From a checkpoint of a small transformer trained on Wikipedia: MLP 832 GeGLU, vocabulary 22385.
MLP neurons of a small language model. Each row is named by its layer, matrix (down: output weights) and neuron, and shows model dimensions 160-319. Each number is 128 + 24 x the weight over its row's rms, rounded and kept within 0 to 255. Numbers have three digits each. A neuron's up and down rows have the sign that makes its largest values positive.
A block is one neuron, or neurons of one layer that tend to fire together. Before each block is what it responds to, as a language model described it from the Wikipedia text at the highest values.

Description: Comparative and superlative words (more, most, best, -iest), record, total and percent signs, often in sports-statistics tables or election results.
L6.down246:120119114132147124163170123127102129140124141166136122143163142092154124132153143144138144108148132089083145117110125117107107107117126121173135134123149125131118082179130132106143147118134114154131114152120132092120093097131089149131175121032115131110090127137148115108126111117134123168135101082106140148198111147096128115098121115140133115144091114156103156103130149168110106080101130146137118163106141134136068123153109105092169147109149156189158071131146078062115179179098085
L6.down259:121156099118173142111107164123150113138135127163116073150156142139127125129133133120149126140164143131152115132122118110150133115092121173174127127132092133101126119132111142060157123110100123177112150096090111149165105114150150114116162122041119146130118145092184179090151146131113107122144098109129125152123123162111165105101133118101108122113176101125112174094131143117121073138085099126118146122132150138148102141192180109152164128104096156100147114139143125140121110164150174
L6.down466:132112065141167153136146128136124127118151123118089102153095112118133150174123146116115126152136129127106127132163107132134119105124093104112155113120136148105149117103138095140070115100105100125132143188104186106127166161132148130135135135120156112155099122120084148136134158128150144100175120133109137144118126142161145071122149114138141141149115114116133149087112151137123108137109168142105134128118109127174126129130133147129128144143139137139157171116182133108115115148080159
L6.down582:123097124163129140101143072152125127121123138121154131138114105083139159150119103131156123096146106158055152125145063124131147123079125135161112122156157160117143128163137136093115125094118078100134145094087119117139136089143149128139122170120130151100151134148135148123136098123134155142087093103105091124112121132145111169129080149139113110078086106155140095103128124110124160137109138186101131123100148161148102102097167128076157117104080078144140150102161135128127121137143182

Description: Short word pieces inside transliterated non-English proper names, often in tables or lists, like Sem-ash-ko, Abdull-at-if, Nag-as-awa.
L13.down590:096112098095144118142123179097134145123131124136127089088106133066104131130156097141139166121141150129107136081146123119145134086140181105082138109165113147106115115111132094104091161162104161137111119167133154140159187140127141116127106065107151125119094136118134122137094108123154115118150131194120136148136130130138118098094133148093095084077124114114111143116135086161135152142121107155131150129171143131191116137118144109094134150133138164136150087104115119111123117145126130

Description: Superlatives and totalizing words such as best, most, all, total and largest, opening a modifier or table column, as in "best known", "best practices", "| Total |".
L4.down89:135159125136120119163136126109144170097119133134133121150145086164149200135171136124083128143127114104044135097102128162122095139113113124177156117110140164119084090142122133133136128148102146128172138126103161138120096090127137145151112136088107166122102143142113137125134131130138160147189112094158148099149112099125177109163144159161112169096141129088099154136129127133096111100148105107132117134176128133153118120123134103074120105116118095176123141162120093115110147089108109
L4.down99:139130133133067154120136080127121146150104123178127101107105184111161138104137128134152125123164135118131154147132122108085130135122107146143122136120111088117092137160125113204149186092098137131155171130114145139110129133159134116143113142072154119124110152132091176105126102149137146154128103130107121145132130145130117118119140133101120143106172152110144137136149144131119175105120079144120103139128142157089104114060165144145144118111100114114138130153127113111095128113094176
L4.down721:134115158138078101122082135128097142112132125114125124129125094122109113142156181119176153138132135117136143173131125127134087166154152114133127176063148117106172128106103142156120156084128118153162089097162123126099108123123120131112117164129167159077132118144111160155127108105097128147133137148121190128112125174126182133100107098144134148099105126131112092124140115087142125116134132154140165120082139130112091113088087130125136090072158106125113117128119142141163125121144121
L4.down781:082113118109145124115098088122139134115173146161126091161149134093133113140171167111116131137090119157126126131179072133136151147165150118165108120145109131122132160127115173160147131132136114152098110148125110115103108102131126127147147094120088137107140119146129093128111066146089164109152121135121108143183126137122136114130157123109090113095135111191083167162065114138125113130159127121092150129128138158118127096135124118112090115131130136145123166112157128139157110156145103

Description: Head nouns after a/an (institution, land, match, company) and commas after names that complete a noun phrase before a which, of, in or located continuation.
L13.down18:116103104098119088162091111137101120142095142164135122141124129079100116143123091120110124103113123093151091152108091104121143095141112173154118111152172170110163072134169083110127145174122161177134101116158119104141097129132153146131090169131144161140153119117152115152137098190115147143125148122152100128141149160098126104115130116116107131140100125152142131098121113091110143136128155109121148117124135140134124117110151141086156136167158124127140115161118132127101125139153098

Description: Mainly commas closing an introductory phrase or a parenthetical, such as "Today," "In enzymology," "(born 1957),"; also mid-word pieces of unusual words (s-itar, ar-ise, L-w-ów).
L4.down110:102143109112148137101168129151160144154141119105174135121132110095094131181111132178159149138100119108177168128132129133142118082174109121114148162098108146150108138117132141145128128125173123163124133145157067145104138145119114099120112145125138130104102113118136122114132145158094135128148118115134123081135135120147153115114165125136128103179136127143158112135152137137140079061156142112130135139095143120129107082108176111139150123142135143167141133121106132161119069112127099
L4.down332:112101130130122154127128109134124139159153104105125111122161123092130140123225182113113136152104122152146109172163130096114178127104103141138125113129147138156114131121085158096120130140099119103120119097106096117097126153093125105122145099138102125144128104135111111128113121103159090118132157087092099140129135104116117137130150112103147133138102129161099148139096130095145160142148093129128138119138114134124104122080135151085123151144120124117095131117149162137145077123167135
L4.down385:133154139115118102137119133108154127106133129164095094117138157123131112094106117146175147150121131075136101121125141128104136142135162109111114125144106125119140150139136165132156084171126153112163106129119153099135099115160152132112138126120074106135153070141134127153145145136140110141104167095133125117119104098117092127123090156139107074132066111145120138149097173107130134106107130100099098163085128135157153133188142127128167154111163087124085109152141121117093135096158095
L4.down785:154093123120163087101113170145143120140082137141124127111130141168118141123130101138127097117110125130115131104146124096133139108109178114121133159143165129197161093159126120122093133166117136134142166125127119120135141172125122149161147065131141106151145078112129101116103147147102131094120125137156165128119130116126122118148111102123141106101141069136135096132149095099123122136093101158128111137092131132114112126107091161136149103098121103020159150120083092113112153124138089

Description: Short subword pieces inside a longer word, often after a consonant-cluster start, in names and rarer words: R-end-ova, Gr-ud-en, ent-end-res.
L4.down116:105129091124104151149114128107109109122098101127175125076073133140107181172082108142096127147097138113142138155159124103128136090137111135142141146134205166155154104103096105123096189133127143115110163114123121125094140136167084084151136103159154156109160141131118089156130143159144119100137096113113072127113088119106141138125142127121138132139123139092135151073077128172117116134137119169124141105117150149113117138115106159106142126111111166121125124127150122131151081114144160
L4.down266:129156113145156136144150136092128145140125123085162125093148125163140117149113098116152128182131102099120175152146149135138088115131116136131174116124116128091110124132137148147133186105142108140152159133116137147103115116148120104137129189129131127134104135119118152150114127071096101151140079117099104135168159103118155148137142149120122125112129158127070179109105091159141184102144147105129145149124108088131142128172116120116119174161152102103114097127106097205117137107099081
L4.down487:171138070146160096135083151095150128066131138156134100100118128115130095139102146133192091125133147158114146133097137106126105113118155176168129150090110132143158128143148144123087153123145134156137141115125143136109141169107118128145131181137145086128109137130153129179163154108139128111132093149136103131115115104109133066113144134131071113130145143133075104146134125119143129107121157090083136165128160137161113150147149081081157146126134142126147102169104123132124151067097119
L4.down741:114161109126151088122115103107132112117125151113125168092143120143158121160098105132097107131102153144111103132219150153149143128150135105115111093129160131117186103119155121140136084118140093118148119135125162119143116084108111141148136096123121133154129111120173127137103124124135151160129173156161141193126193089131113122128169131123140123085140072177103106098139123101141106145111203126078121140117180142100116149117112131119118099083118128122155149090139109141142107120139169

Description: Demonym adjectives or their final word pieces, often in biographical lists before occupations, such as Kenyan, South African, Ivorian, Welsh, Azerbaijani.
L6.down38:045092117115122110140084109143116100158121100151125142104141130125103145130161133153138142091145131108112152139142139095127149132137162121099117153156120111135131149129117156111160166138122122120092123109138110112142119149141136094090129174104124089159163153116150189113165098104101118117184147168091173135135112126101153151100157127169103123103141138136114132120161136117119101124106132164094120119098118187088100108162141137118108160110117078111172114126163127127136123177149137
L6.down554:152163109115097132129134145126114092122118094154135123135134144087119134119134098116114155096108133146144133114102139150154125161142148118103157140141122096146156138162138122138127125126104100085120096119113121120138114123118132111112107159107150131154144096175140062141123142132134186126172116129151088095145147129139137130132129134152170117109101136098165152121153137133126163137108119160160114148125144089097101131176178139127088116110154087122154093147158091160144119099146146
L6.down630:125141081144092110149101070130106129139135129091100142088133112145114113146158112141102099112108170101134134088175136133088142098109152101146100096135171110102113117144119150152137154141110116092126089145111135158093143150137120130141137150142112106184093107157135124096200128096127154142112119130151138058138135139137133120156148144104126051152139110141130100116133156137099129134103146123117122142148129143077129119142176147140138102136095154112135102141143153122131138118129163
L6.down799:111111088117112131122121068164153103114169142112099111157163135136104131118138141083119111106127136139105185097154186098102151134104150134121077094131109164136075133131100143087094154148134120141110159158122146106101151111137132128128072165102127065142076122163124075133126126121087140089149092163149112140123123116129154128172131114140149130098153088124146110113118108113143116138148129149129072113125124150064123095148163135095140129124182113121148113155151148128124144156117125

Description: Word-internal subword pieces, often Latin-like roots, in longer or rare words such as Sanctus, nectar, Bacillus, fictitious, centenary.
L13.down379:139124080115136088123117175114124140118077137134136077088137106125106071103107139123168117146128122084101114093163140150126128161108106132119102067125113122119128108140124101134165143113153095089147155116144119129145114152136146140148160183151146137133126155124147148136128161149163182146128162084107104170140149177147093147135161113107072122148137161097091109114113126128144106143145154118116109102081103133094128111138127110143148140164144164137147115112115164099182166109141145

Description: Second or later word pieces that complete a word split after its opening consonant cluster, e.g. sl-ots, sh-apes, Kyr-gyz, Ev-gen-y, tw-ent-ies.
L4.down91:133151143124107128115125092129086119111115122129144120146177162141091097148121162155123130109134163116126113113186134147112135123100118120134126129185146135153149115153144120130121155110110143146124144139144118133137126201121142108141144119165139174080127090127168136125188127147107104138115131096146104131088095092086144151130164197099136062120132133065110157112126118127118121095151135135140124087119123147117114116148114143110139177118140133118127093111153134141154149168139112
L4.down213:143113134107105102125112172126084115111156150136102163126142124167142148100141094124117122118111100122141132127148117117115123139067137116148120146097136087164144144127102120155163141080114110100140122144117152121110121084148124114120102123110145171152130090137135133105138147151159140143126126087104107142124118150123130155121156127144135111097146092143132118141120109111092159152139101110140117112146118151136112106123095163136138135127096132095106099084139121167112146125139176
L4.down257:123146094101094118142150139192122108118150165107123113148112122121119137153125133128156126140103107081155152175113110105145109132112116104118112150174098148133094106148135142086124134153145115176198128143126075105113143142136173109115120123124127115163132106117121138151138147131131132138112142140146130088097138209127130153120197137134146162119163133115166108119082134180119096169114129137129130122124146143130129091140110125150127121066089117131138129160184102157189089092101134
L4.down355:135117172157103122141140108142107136137153112117116103101148123153104092184167138160148176152107130130104151092085110123103118151104093138082131141134123111149118144104128155101127128147128150152139120119126108117145163152187089116132098141110115098144172134113113156121142160142086122151115133141130133139134116140104166105161111150116108107129121162132129152085119130143153137119138070169142117087123142111114140122155078126105126149112127131164117179139095121112134126124076090